config.yaml
n_layer: 13
d_model: 320
n_head: 8
d_mlp: 960
norm_eps: 1e-06
bias: "none"
init: "orth"
optimizer: "muon_variant"
warmup_steps: 200
schedule: "wsd"
final_lr_fraction: 0.1
steps: 6887
MLP neurons of a small language model. Each row is named by its layer, matrix (gate and up: input weights) and neuron, and shows model dimensions 48-303. Each number is 128 + 24 x the weight over its row's rms, rounded and kept within 0 to 255. Numbers have three digits each. A neuron's up and down rows have the sign that makes its largest values positive.
After each neuron's rows, "fires on" lists the tokens most often at its 100 highest values on Wikipedia text that the model never trained on.

L7.gate785:153097167111146133111179149145144130123133145151155097100099137144192145134120141154126108158112172153093144146164108159132107137101153141144103174115106102128084193151162125127122094149145135142120134128126134103162145064156130083145100125155148102152101146142095128129103117077123081118143156149118107123134136098132151132102100157149122154144118162130125166124145124157128127093161166163135163171143124083148144160114132118129117128116135116164092159090105144161114117134159099101143154105128121145113150128035141095141130133109127107130126131120118114104153083155137115131128148132124122147118121188074118108171142142100129156106178160122094130124083101140089139118106125130099151087112138133134140124163136097144115092153115133117119149102149083122136135144124171
L7.up785:140132104121120114163135119139081093135097128113109103116181131156154136092123125108142120120117140127129099154134104168102164125194129133153156145149111120181158177178126087155121130123118154114150135144116120109162103104123122147110150117110111144168106100140055121062127075135115127150068129127113088140138137157134113126146096125102124140116109102121194145151117120094138133150105146119124131145146123148109176123068122101120111117120118091118098139111116080096100104105117103103171129149105101128108141119098125088117077110145146134126106095115118132158121136152127139163104154167113149132123130156147126118140109166143141148153141112139093162103107087143150107131127102128141115146113117148120129101141077079131160115106124133130111196113091082092129127161121146
fires on: " by", "s", ":", " of", " between", " as"

L8.gate613:147092133178099102147166117139115123150126136144137145136132136066133120134096140077139160088161119089129132121130133147122142146150143129132095127144097127153132163142130129080102115094122143156141120127181173164119141112143155162119168093089143097149128100128136081104135135138111124148127135087139136111102160116157140111130072121110102105071080094101140145151099127131185146099069126167128154115120198084154127157110122118136123136150124137166082122085104170108130116137128143152149165114149085056130136106134137115112146154128159105089124156145135128167163158108103105119094152140116118125169140121131126111130139146160125090132107135089160114167137144105114112108141121155135131155132102144134182105172098103138160133102161082143112137139108151080154149141111143
L8.up613:078173113103107153162104164161158154099100149164069102146109152169146171115156153143164098117154172139137095136102091116146139090175140106132115159151150092177140108157115108125093138123127103109144106143135149113168094174106163113093106104124146079065149178139082134091115098086133179120105144155115123141117120115136149118132145111101135121133128157143139136105114173146144118127150161126122189142154111138139114136151161100103147104167125102098103111103144102113172160108122126138124128125132094103086082109129131127109118074148160125151119134141128156101094134130122153127093141154150161109106146121107112129133119070137155145122122104140133068136147150104124114146098112109134136150095127070094118146092133143123162145154167144090135143130097134100126145140127117
fires on: " in", " until", " under", " to", " by", " of"

L6.gate127:099102140138113135157145163176081092114157134097096105154150158052094109108110155137128141138157194164139104128135121100118138152177091120139114164140137143132130163150145141077085133123092209160107112113136124147130151090108161151149147104096126154144151154136151109085089128138121150119094113142107134139138089134140142122142162154156129106153165150160102096112113151139166157146139156132119105128139166157119106185114127094077171147118174101083121140132120106124135140154125148089142124140156124099101133155104102099068123132114145130103107090095131122097082100175129121123111116129137139113133130144121107133132155081133157132117139139140137147108131139122101122130163147108138138125083121133110123114125110144105142130158161110142125100119170105156095168137138116
L6.up127:125119170125144128129168083103122125108088139102118113162125150101099154105141123182144148127127104079147080142155112127116112096146105167138109109132117132103173145136133147096149148135164106135123128122094138110087139126120121094076113179131133112162153098170105098078159132074197111128088119112109159151133082149141122136164124108129128132094134104118136164126152105142157134121151140080104129138102150145117113164087131152145161120155098139110143134115139139129119144135127117143139123049096103060127087169119121149179143177114122156122085127172126153139126134158131148119120134102055129122153144118115133082092141112154129113148106122126132097117130164135104120116159128135126141121118091118099163130150132128108140127123111156086137125092110118099122145113103154
fires on: " can", " to", "ly", " only", "ally"

L4.gate687:110111131106128129145165105099101128137125147131121126131087097105146113125146146156124155061081152114112126161165125124169122127144134139151126142151127117122151132105172137136102071135139151126153148119137155150105159114120105121144097098124131132182114121116105132149105115101130126143149143099144157127115108130154123134119122147120146166124113161133107150113087173113113179145147166123133109135139162086137109145136120166138151101105104111105122164101138122134129130119142084112114127146130152159100109157122111159105117108130149121156194149136157121101119142070136119163120178145106091095150172140142120128109186118178147083145100142139100147147137101144161120131150153134141137104122113107099130188160183092127084145139127145092094153150089066125098092132110136
L4.up687:157193102114172125101093095168116161110103177098161090138140161140106089121129160099119153143167121140137098131110119128132179151136151099103110165123111130137155137139139108127082099134102163114078124140148167137105105106095126098158083089141143176156118067101130183132167158124124120132128127140161125085104126116125094105084150122107155134106124171115144129137149162125143132131105133135157119152129139098132115127069107135129137109123115133192133150130107120150124091136135138116130152109151101155116148108126105147141075105172095113155139162118109145096157100160159110169109175136148135121121152134164108133134095148136128092152147105125129122137143119094141147166151163128140114103176103161120106127136126118088152140167142102107116134062113125129129105119137159
fires on: "\n", " Ben", " by", ":", "ble"

L4.gate178:129103137123124136121132126154115180117100137148080126135122077094166104108126118087078125124150138129121106136135095124117124116131118123147156092127152139126102179179151128118168150067169100114179151120106099108135144209138143151098105176076151155155144099130095137148110076092097122115098176091090133115113148088073146120096093123092121122130140113155155130089084167093153167138131124136155138149125122149165123133117099132136139080146161110164134097098130117120138104122120125127161136140166140145116149124144117135090138123108174137097124127126114108103112106146051158123140116129121110133138148111147135127126116110105130134124093110153123151151124095143129145075164166170143182170120121159124118123116115103111126157085101140133126105108134171138126147076156117
L4.up178:116113081111096100109130127113124111078122153103099154134132105164070109132112116126138139133136104152125156125113129133125128091154129128177100118112146129103147154144136124117141076119132115128102137120120166148136108125119121159114108154106158111138120099149125118103125115135115119116101083086122110090112125164131089102172153119168116083114126111126107050137161139142116117109142088121113162152172062153115151167126122124152126135138138123144148119122160107130111080132141139092109167107090145140096131152099141125124137140147130148110178104087133112121128087152160106177155123161158110196141145078044148119142191145121130118121109140150138147092147158098086133102152144111118143177115161100109101173118136170137124146132134097159096138103138166141103123100171155
fires on: " Re", "{", "-", "ing", "ation", " Pre"

L9.gate585:120136118170170131131129126133121125130133138150125080122123108125117170147167155101125095137122082118110143126143085151163115125134147125116151085147109158137136111122120102119131118128162108123111142109122107123141098092218145112109134143162090144114149113174076134138137133085104147119117122136124105138137099138107102089166110126119103128135148200132160130113131175190145139111145153092110144143128163140131125051118138116139121126142152135143110082142101112098173137155123113109129115118119128180148128134127168178111101131118162177143138169172139139109133068136125122135150146106136110130126162148098162096129155157125156151110153140098165110098131125102109128132125090129108114148117103130127165130113115109121139173118151105100122097127148145116131122139167149
L9.up585:108112124147156158143105124142117156172149139194180134116175131139115156119146074109157116114145127146103180095131129135137134111150147153122111091085133103150094105109107173112159127098114135163123130141151106127111118117137121130147101092130133115143141158157113050113142124098097165119125114087143149091163125151094121084121146110126164120165109159142112106102133138124162118169159145148089137099114154109104133071159139147097093147129153152125139089139119128123107117155137153114124139142136167113134111128163121121112124121138123155152167139095133099140077120150093106151140137139137107121198151130149150129106065128141106162115120164105162129136157151087135150143147153117162096099068102152145118135108153119144087097104118136083166170133133080122097127179133092
fires on: "2", "1"

L3.gate374:119105122141154189123075150187130127142155148102119094078135110125123178105114126130138118137127093113157105106124104117129126114104156134155134106150114138107127137126109128132167153117157129163104155099146139114158119100118123173150179153155107136131123123121117139101110130154119168135134130110161118099161125135192169083131127185133113149143143147143113164133115135105109097171139113110126188124114131129149117152072166120151100149147107148147150127127123131144158143129148140119180082175089157179107170112093166143155133150150115178124120169110119121075132127159141113130190178121126124097113146143128115123157148176120123135175142152126108134167142119124128128089123136120105068139138135091127102152145162149135151146123154117099124112114133131098114153146144097
L3.up374:139148101085099142135111123130114146107119138116162135190106134167149155117163124150099131121125125126158132123076138084143115098109138159130138134118163106139121155098089126101098100134148126149119154143162153119129075141119150102113139107116141090098152072119159151103126111117141138153131124121109144093110078175109110102094104081128159175117111120156164120078151128132103124139141118123150101163146108109157127160137096089123173057153160087126145140099122151129137185128114128130157120191125112149106143156164136167128136132179100116130150113121142153142128125105191163137089155089116131112118168129135187088155122144097134151160141151154110115145123113111147130120140131114155094148173115124140094194118121147149113115094097114143108114121074184159097122098133123
fires on: " inter", "il", "si", "de", " Inter", "ran"

L9.gate587:152142126111144174135107162118109115167136096088134107101125139144134116099099113139145112089098150110132095193142125124166180140115088107106124144098163129125113140178128122124104109145149139139097106166129125123098124101136099121150093103126183111156089119161136144142105124128147141059120110101072133145129107094081154146138118179184108131128148102140140149112142131139121131148127121164134142118178106120085101183090157096110116136135127154069132134129162196108141098111139128089118096117129160136160155137127122109145126087132137159139119134153107126149111146136167159099159139105062112118144159187101119137136111169119141173163139133140130138106142108116094169108144150126129147149110124163077126134147159138108138136114143125108115154098101102131071140108130110
L9.up587:108140101121113113145122119135142105124138141187105127104165105136159111162098121126110098092116134099129117152075128130133109100118118103139100144137085137141117116138134119077122160145145168106139142137127104152193149172130158107160143183140113106119106169092172125146149148132106095142133122081139124113154162120127098174097128111140091112127090117123117095129151158136143159162142150109119139120130151126141120133156128095163132114179119111126106129191172154138132100134143106120146116115086106155138167143150125136151154111125123175149137099165096137140125115147172118095085204116122112159167179150110111124133088137113151169134164055134102133150168094128152154097128132146082164135136093132118124114142088118137150118128134098168109124119127124157123102121130166
fires on: ",", " with", " not"

L6.gate487:123157106184130106125119137154117097125129128106164164152154129155130101093137157129113095095125127117160107130142152131119108123147170133115084142151127129150108169102131121138132121128171122126136122152126142070104088135087184160154162111127137122152140108163106147108161133125136101179144122143115127101099134108135132158153145150116103120149148123135183132141140119092114124136162130074198118106154159084134097137073124104157118137126101131170106136087122119180138087123121097171088084141128129128138125105117130167127145148067113106132158133111136162118078150143141154154094131133145099118137120155091138109143170143182072112122120167112130124157082148139078104146089128146138087120103133127141119144144129127166114120136130089112125100122104140107116171155126169
L6.up487:089136136112150110094131119150167124115082168157151155136138131111153116128153121121141111087092166112097102140135141076112089126161173095137148168105152089154090098116149114160120110115160135105104156135113176075097141120123136078130108098168182123101156147179146133111136126165150105104107130140136081061113148118100123118140121101098154125115130101108131090141152100100104129090117136100114133119107111169150117099145133110140159118101109139117162085150117115139129129146124106113092142135112165144115124139137137150139101106097130123153116131148127107152145108130108125093115140122117103139082115109112096141142124089129090136134154148172111122110157103169154107173104113149150112151126163067178119132120100094143126106094150159103095144115113157167099165168114117
fires on: " as", " to", " of", " for", " in"

L8.gate93:226094161120102131103106136122103147122104121114109087102132098140117128082173149104118100107112075083139119127125087135157117117135142136146144117167172080140118121129129175140145140136092093122140161124114137107118175130121138120125136147112131061159139123126081102112142113133081138148112129140138149117110131169143144169127125138125098097124107141148085126145139166121150090140113133160140134121109123135114104126113142104132134114133130134154083122135127141142139125131100167112134128115155162190167121144111147122120141114114139145097119095150119092111097102139153120138121108171083110107109159137113102081190168142079080132117194089111100153135149107138114147161093124131120154096121112106144167127116152134136151161129136152147146145129132118109153096173136096
L8.up93:121132114114144142123105126132174101133148127103136124144119128149099102109111118074120168137134151100156140112167111134104141122096133175187150140119156113151161106074142109173112117159148153125154124103125140137118186152089094114164153123110146122101112125106093118160092128116153142140119143112149121144104163095113100093152107111129108099124112140058141134131128074124148131172116068106142200147134158095112106103112123147132143092158138104148088166111141079127134115101127107132145134137145106156122079141128146116106138114136132143145118132101099109141119173120155177102128141118134120095116157129094130126106187177123193103168094110090144119140119125115119139122143152132111139117154152109106134133129156105095140157087146142135115102081173126140141143159111117
fires on: " |", ".", " in", " ", " Hot"

L9.gate907:110136138148149147126080101110136120157134134153144126103102128150132157140116113132128158164147127144138123130088106147139085124153134118180128106154126127092087127140159119128140109109108132117105135141124111085181185171122106121147134176117170150082152098129128115136126120148116104144144159142117100133111134131132155133131118104116100104131122095134046146146144113129106117143116112082110149133134110158146113108129095083121126121170121139125155119125109104158154179117127133129133134112163131148096147136132110127167128142119162172152115145130119064118103134155153181101203118098080066134136127110114123170116134123119128089107130127117153124082090117147117124136129099135124115132076119100146129100139158136125124120161087096140125075155140060100089137138143129
L9.up907:151149141158133139132175120120127094142079153121098126103139111120129160152137101152133080088124145078140168135136084146120117114060152112096121163130112127151125106117156115124140098182111129158125166134095137113156149128100145127174114128134068122164116087163121110101130147111136129146109143160118183132112101142158121109132174172132134139122119126096138086103130147116104109120149154080125147129144130102087122105114132133129130116121114123160156128110081130118160074106117101123073129080138155126131146141119142137140131117148144145115150134159132143161118142128116099148084138150160172100178128107122099118111121123162115128155106155142149117141095096144115116113107103121120162125093127152161178121162143065091130120144144115132149160118105123127109143152061118
fires on: " ", "re"

L6.gate776:114108106098136115151148113129122143138118129091108168170138083110113115148139117100136135130138113144110146106140183125119072137122119136153169161126112142144088102145147140121133180095126148150087151151133145126080096137102148128128105124155166105164114179125146104147151171155119146112092142132142097136052148145106104111141163132149137166119118166145115128139126124137160145073162158103121117127125160143116186112134157140116156168096104123142123092135138150178147117138134135143095117166076154126131128110118110149123105112125130119124125124131117111131106142191114106103074102160157124122120144125166140125114128116087130131101140119125182179150183138134156143119133145130122097141116131117132122147120117126134122114072150147101114137159160106160147132139134133
L6.up776:075137125073139104160154140103092141149104138157122140152122115092139157153131121144171162157140118116123110113101108141091098149162144145095131136108126110139126131162155155104160156152149127173085147112123101148130113123132118149152128105123100100146118134129100151161116115123115163109128115120129092138095185128133157127105162129080159152167093145138110148119139134174132126097120167118133128162160148104135155108129143136077153169077157106149113124125136165148130098131138126158146133129113122101111109143146111138134106114109142099157130111113149196141126151081126106166052124146185129139129146114134093100120181121117128172105144141089170158129173121131145108113120115111132071096130138159126113103111142133158139182108144158100096100098164105181135102117125138
fires on: "7", "8", "6", "5", "9", "0"

L7.gate951:149127153089100104128141124205141114145169123128111128122144120122135159143104114061116088092142087124106124143147125135124104112110146131163085128093163117146140081154107119179130122090137101124148124163081133094119100112157151138124147173132149143119070136129125149120125125135164115141106130168102121119125116141101121106124100132134144140116148138149129123121151192135163103113109107072134114102113092132138133113123119118129137105132097083137139080135150110147093185099121109131134153084098148160142142128122108148093147166156117141158092133104181077094115133133132144125113109138156108126138127142129147075116163138123166118105138130135136110158135122154067130094111124137102125111165111126128102152123155113103144140109130096145133155133189083063123118102086135
L7.up951:119127111097147110129146118147132121134114121151098147156094130094134093131163116139133129158099148155134122145151153125139143102143142104127091125114157132144168091115108106176126106132129122116110127161123161137141127130130143133113175073127134109117110127135070106154143135111129150114104147124150137132158149122107146176131099121169097111062140146139129093105093140119134114142122081084088114136116119118139130081184130119122125157068147105152142083157126083104137101098141142126142147132096109116105162128142074141076100138105160141179137168138131122094118124163131073096125108138144082119103118123100127083119170106144144125093151131120117135139137103128102135111148122108104166140140138131126092166181165187147143174141143139110096143122146126116113123125107115
fires on: " re", " Re", "-", "re", " un"

L8.gate250:149113174126111118127119154098131167114149140132108129116150152080114147138127071144103137128100109104144160129112132127149074151126112124107133129133134138141126101144124092135142103123086135117114092164116141139152132121105111145116128167146142120116157140105123093116134169131150115128108149139164156104093088132133092138139130146145105125081159145155127164105168132109158135125104105143158133149141103105143123148136057111087157129090139090142116117139097108128084134122160119116100129100119097132144150120146139162106152137131087102141120076103109090060145129121082138114138183124116124072107128124157141156156173104086130135061131136128137105115181093117140132151152178164132126093110127116158129125091148141124160137098159126147101102105095130132144111141182168
L8.up250:143118159110149136092103138112160095120105096119095136155131162164104115163114130114125151117158135141154137104152138146156126111123139141166168140107151113150133118094093145112167128142121159118088145162123129103159112090119150097152110129128114139119144141119159101133120152138146100113129137158173109109148103147114142136129134124135145102117148129175158142125145179123093119157156136147101119124127148132111120128156084119110187108140163080102131128098156141128079131117113114119109101146130133153119130146155134111162083131165187123155157139104118141079105139176076144143130160130111110117186168152105155130138135118137090111166170118164123155098149105123114093121133153177135078116110117125137148078105154106131114104160152116153078136158164123135065131111128124
fires on: " "

L4.gate537:125073117102145121108150135161097145136116141119168178125115136148152130168158155099119092126176155104090135118126133106149137178150140048190145143111139135121100157137195130130075140133134143143134115134106093136158099146129137133141133124135119109105134152162104121135105119118186124110106138102134115151118104163151138105126161156141125128158103110158100133087133138140147144113125137127098075163123190173126165131131146138110116158116121137124126102128131123128104113139093129106123152146159200106091083164150124120171141121132143106116136111103134112117102107169122129101137162143124159109132108110156101131102162143114150131138131134132171141137199132109166154129100139130130120153133128154178159169102162113115137127124194121149114104129128101085114129125104151
L4.up537:157135132142105141104107158078137155118137152133131117189195116086128100102154130140120144132135155141134140115146130156134117158130145128094119136054100102104131152134115150127134133118107107147182128118151113136086127095122124106171152141105158089148117169126129160153132142117136121143118123129135157124142136159115080138135122104108157106119139115145188155106116157145091109172147148126131142131129140151126140145105157132157146143180165115163100110168140145141140107129160108119137104128090163078154113098151134119140125116111148131153105151140107138098144141112118131134125118132181109118147151146101088133068087150073121156140153162126114127108155146103113107124155135152124102187132136090134112122118167142116136157104120133112130102141139120171143064130144137
fires on: "9", "8", "5", "2", " ", "3"

L4.gate410:136148174111117176114132112123147138135104073103130124101165127153125166122119098125103141104076125086115085134177098103140090118142122135158153140123134122093120122129102105150127163100107117120129125109067111118130103114157163109139113126145165149103146136131136128100098164129175157120095177113087146114153133138100086117128161138119189169151134151157110148093160183138122157125162162132096134151096132161112100137117170133129130122119085096114134097124115087129094144099120136123143123124139136163129145099119115120130145145144145074135133084134140148072136126103109091079178111137136138120108101156095159111120118090118115174132149160130102153111099114105141122131112135160116154124115143095163128093109156093135098129069097086159126088098119117163162068152129127
L4.up410:106134148085140107159121115116122142114088127141161084136153127155096147165142152152122139141192155178091074127133107146086097135105170116089139133109151143139134154091115130086143147141132139119138130152120106117194158120121161111145078175115121152122135106128099145140133130134102139101110163134147151073119076121125115168073114135095147094134159142123119126132130146125119115157167103141159147187123119128125142132150197129143154123100159113124154143143135135088146137138140099135119170119134136099092129108116140129122100148136151126118144148149133140126117147138147119150156131136124102123159127144145123093133132157145127174109115116171111121121124144101164150134154061135153150103159125132146155153101123148125141109165107129143153127141165132093105130106179161
fires on: "s", "–", "-", "ia", " ", "le"

L7.gate3:164098110129114188138095146121128124149136123174133105141118112131107182073142101097151122080163110130123152115132096141126070114149184086127095119108162117146149117111123132133133136140124112137155090108086148153114142065189138099102112072144141118163107133103138130081150147114131139154138143169143125149115170137147155129141137137100137090122135116131085139153173117141134107103116090117154116115124117145153130146160127101141146133156109141139118121119136155121128101138152107134148138113118174102151126116132126133097158140125113152135162138133120133141054149125172179139129133140148093116099156084107113104143141108122169162116142144142144084168150099113132102126123107119104106114137161112124171140144183094126157134123124144115096101124121124108104106150142165
L7.up3:167147105118143154154117111137158124128131115138150125145109159128125115164151169167160124103119164125121126127129113109114092121169151131127134121148133094135083120089119208164090106125140102116153120159142170126116111134077149108144115092155140106119149142107102149142154081128058116140151104139084104109143179108123144099132099092104170158155130100132117135139106083118158172147128163095068126159136113108150121150167120148159158128134124147201151119115160155155140165127162113104131149160110181097091127127108183090103139109149121117094125108169134107131151147110137175134111132099119100089095192133105115122112119075170151125127128172072158102078118120147123134169105132122101121102096138165124109140143135115135161123144136150102103090140121125091127117150118112
fires on: " in", " to", "\n", " by"

L6.gate941:172103078144119175163106138102136121140085109137136074127169102147102144115157159145122139123139102100142150090117148158107090131136175160152121125125101122120120097130134114146119108126128181152090150091144137101144172125099119133135109159098115132131148120143138130136111092177128109144115169141131070110078131147145113135144105142089121138096112122181109143134175160087133141152162104108127109138107147117139151119129140123157126067106113110135139107138123115110138163126127153096086110149128154124144115152090099183145117163151099106155120116145122109124143159145127149144165074120086147101117141082107166105139094114058128095099119150108129106164126097148153100148132144116142102109142139115095149142180150185152132140155118109129152126129160127131095105089150110
L6.up941:119086114156114154103116133171136079156123118171136089115108148151097134114130109141123131137146189111122162101147186099118143135152122100121083109119117153102118155127140135130140109145108125125076118104152124130136145114109130104149130140093117152152127104145142131125118119105149155154132151147147149136171121165130152098106119108117138126107074112094123150133167127127122144117152109134140119130146094125150120132106140110155122122125126115083120098132098134136159158125071101107159094085144083121102111145120142141122177167174122125161138122161113120118085122165143097135132138123153136162129129121123142100084110145123152112133132113113117085128188124143132131147110102148096155169095158148104190171137100162047138162115140117113101122188140100082118167098122118
fires on: " ", "1", " to"

L6.gate338:141098085116142168134109147140094117145143114134113151123162140140162104094112093137113195136119134105136173121115137140114153166126127163097158142126130134101161101148125150128160124135149099110156118139171105128127144165189123118111133136156116104103100122132095110118112129137132101167116160112108116115153182138147095151117091153159173153116166113137151139108111101148100139121150102113150078134106125114157151127186086185112103110128138131092128090157151086095146133134135135133112110131102106127091154148144137148126143130099126116174154163113139141145103155119134185098158140115123103137081118194108136128113136134132140132060106132149087126141167120129100096118143135129140106099096120122143118132102114140151125130113118111124142117113124096099171144153142148
L6.up338:145114091113170138123098140107126062152139097122137149122139130109109096142118136116138147127104098148138122117137130161138087093088108078137122115135147083119133158111142119118154143125125112126158125094095129120105160159123140141157142137121146119114117138135120133165106097127164152129142167097059154138126129117131145099136139105108099082103162125153160124149127146117105129174113076120145143120090117104097071084175131178097161088159165114083135138130130132137115164104131116134152129149206124152110122153166142126137099091162140094113167138054114127114154111176111185125142154125101145141163114135143176143118163149133126130143126114126127124157143116116142148147163140149156143083130110137099113156097052106157119114145102114128087131130145129154161137159126149
fires on: ",", " on", " "

L6.gate153:129098131191142130125144141052122146130146111114096132124133135111114144128127172118174137145146091141157133115139092087121126149153118159132112132186138121130129142140128157138111142101166117092145133143101120136133166127130123127136152114141109102134167146147099109141142111073096164134125144126134125117091105106125103138104136149153106141150189106088130114129145111163137157161151147124120145122132093150060092101102079152161155148136148093155147157125143122102162106089175127108137160143114128081140168157155105151121157118128107111113094133116161099129126071118118177113127100137154166117133095125140149117149152135121168149100135123121174151124122128105156153123122117171146106071161074144126149130170144117126180101092182117176137074130144106115110118135125168
L6.up153:122118132118096183154091115135132129140062118113119121161175103203105141104140174135113117183152110155175101133185134124157071086157158130159121119163155097108132118121139126143123146105131096111134142132150127125116104109151152111115130162108125151136109126106120076154124156124161116122109071156095116117193154144126124153109163140172121136146179125116112091143124113147121122113158202112150128113104115121179106149118122120128126128143147133103138107114150141137119163125100121159155189116110108155116096149098081122111111174126131156105132103110123117112106112144156165117146124153108166144143135123101148151161098081103150102125109109124135152119170128154153161109110120131136145103103126120127105093147089131164154112133107119146126132109148135125107105110117118
fires on: "\n", " |", ".", " "

L6.gate575:160121127117177098136137103126100096118109193134119129142142113138105097132147161118113108132160120180114099141162136114168137093096096156134133145166123103148155129178112137147144125101111123154127120116127120140148147099143132126112140144129129119097120123071109143090165167164115136132098123137106112157125083143104107143167127173131120160110104135120140147082146126132120147108135148179140054089113126127092092091112098112126148124182146164135114141153105146103132101097144110111125123111112155164161119128129162139114119092115126143163108155144144134140164140152139087134133162078141125106142118107136167182144102147126113155154150165123160152104122091160115128116116148132115136116167091098118087091075156085157186093162161119130145136150109132089079154107125107
L6.up575:098122096155122113122113112153095143089114121155149076160162104129089094106111124116135145149157120139120151113175105126124143156131146130131097124132164074127076106095124128121172098128158121115133165210125100147087159119120136184170145130118100138135131145121192092126146126128113141124125180187088149144165169107115104132131136094129114136138125132168094127129129154184139119115146149143145158141157139123120133142121130103150135095142129142187127116148104148160167106163117168130092172113121169106149100141107122102194162148149093131155136143111093117094124081146090155102138160158131139136128153107127135112087130118178136124151089093141145114106091163149085094119121125145086120119095129151158161123131125132093126097097153130110129129116157110151156132104131107
fires on: " |", " ", "1", "in", "6", "\n"

L9.gate906:167117151170149116134158155164136106068141162151128146102149158107094138152136159117132121106151077159088133157107118111169135095147119106102132066144181138095137073154144165114169147115101146129141117146145123109162101129130128134164161145082124089152174132140100094164146185155086124133147128141157089092124127134134131117126086159125099123101131141154140090158130124131135130148103108131110077094094129145093097106139132084133146111139145156118119117131126166087133117137094109139119132138137138139151132166104101148166111120097141102150141113079128146077112130094093087116156138114109104143120106093139115139162153141108132111108111105134121135135113139156150132123119170138174123155111115169088133120120132136115083168100150137131097121155128098135108095116141098
L9.up906:139098136127081151121129112134126126114156139178154162172147117154129144129111115167108107101123125121140133141140123105157171147133133137103138116145121096155095100134146099138118097144139172128110163120142144126146156097120146128166168118110109136151113117113076175076126158139121096135102172124121146101128129159108161113167104099103173114168154122063105167176155110107138113129119148122143137157142155114132126108122132153108108138107117181077097139121122175113093117132157110110155162161104138122125136108100133092149190163152082105125112129071094123108131163130120140113152116162067156134165138157135143067095116158113158157128099122120134144119115129135064088141079111116138134136135127120129113142118117159099136089116159083146128086124155163116119141107119111
fires on: " ", "1", "'", "."

L6.gate815:161112148137116115139133133116123102111108096120136135146141092150094127159139126109145101073099167086140104125080135154130115153123111021125103114138108149134160124160143156143082132109157107099102158129143152100136161150142137166112111092120128147138132118164140121119142117119119110086140109046115124132137128075147126111154126110135119124150146102130133107085143099117158100091136112157140125126152109102126156153100132112130094183065098101135170126102145161127105108133117089101133135147091137151121153077122148132155138125155122131122132143123116161154139141132165132150131195129133106139142113083117161101061120133119113163126177177120144105136117155131129170153164106102115132138104113116107135111116140123115128150130152108116127153118110130118122176106098120
L6.up815:135110081141109160123115167093170137135126113096075158119149138162141112157117132124139108105137136194165135144144137071094135112122099126135161136155073167142112059173137124134132164119127116121121100122114112125125174128135119094117134163146137127157144129131113109113162138139095122141109116117153144100160143135175122133139112090115109103106083147129164107131151113096163169091122162139154133142134107102094121042141117088152133103090164142110138164146183163092091144163145130162137128133106100110127112118140152125132176150155111125134144166111105122132112129108149145150084127119153071117120116161125141123111108141121148098136123129131137123142150163119170140111137075116138168097164161065120095134152113155108139109151129123144143164110156102127120152094111090
fires on: " (", ",", " |", "\n", " also"

L4.gate113:128122114137176132113159131166107125139130121137106104164130161108129112141111163070111134080127108117133115142116122131132154175135110128141130156160159142174138161180122099145108090132111158142084113186087160134153104117114148142125119125161124144127107134124095144088107107161131060115131125076123102101171068125111117083121189146147113148147138170098151126166126152183094116110140116149141128159151098112129124194126153135141155131149150086152130124143139124105115150128149143124143120104142143096135147113121120102114142122135146167116096115089102138159120129133089125144127135130118117134160186149186098154106141120098081142160140127160143089101104083098136123145134129128117148157102125148117103127120147133136112130118161066148122139149125110160116083179129143
L4.up113:120114158148136171130116118113120112098130096110116119094121120132108100081129123133140122136121134105157109145090143152122143095148153129133147181104151107147132119127141122138124136123143140063129122120128147112155132104096148136116126167108164117133183155126124111135127144130170181139108079064128085078138140162073169109171162106140146142105110122107097124157121127107109104118165128117097126087120098123160142145143162126129151136129160161115139077148146130129113093127172136155091097138101122114140086141117145105135151115153133116153184114131134119150146139126126120100138115115114082108094152135147119084110120149118194107133125093119143142140129129136175083163118161145134160133143170121164123131177118127090129179126152090104158161108149153112130124099081111
fires on: "ly", "j", "ally", "op", "cy", "sp"

L8.gate477:138080169120157141083126108087145164107123162125096110138131125130126126149116121124109082150137111118120123117141119103176097128180148135154109101158153189138076122194109155085107096114112092152123153130149120124153110138151123153136151132070157132096129130119067155086131110084098147147126165102098114119088121118111086122111106113100148173112160150148109144103118141136092132130118150110092125127147139115113112129180117132150120085119116111123122151132086145129094121145143147130142130121160099135162126089119133168147155097112178147158096118109168103087139147113105159136138107122149067115080123160118117140143100120153141112141155112096121149130132145140100118136170128167113139133134121167137121136138156120080121130113131141101145105140139110110112125159133127
L8.up477:158150159122122115144101154156094137133111146131101099128158122130143142139161121144107126121154129133109136121153168088153132131142119180140126142102126095093144132161160145129133150123150154190097122162142129148147128146127110145131165124144112145143083114163142131140095097113106103130152160113138145112165150156108092136109159165092162144118151146135147111116147137133151127141124154120165158087144142119132184124143162164104129114145126124102112078117102091112175105142118182099106141153091096102160139137136166141150140134112138143125133112166149124117188120124116176122098088116149147156105099132150142154101109137144092107138107105123162164105124151112079150157151172132121136103127088172132118160147100141102124167105174171136134159129085068113106138105104120
fires on: "2", "1", "°", "′"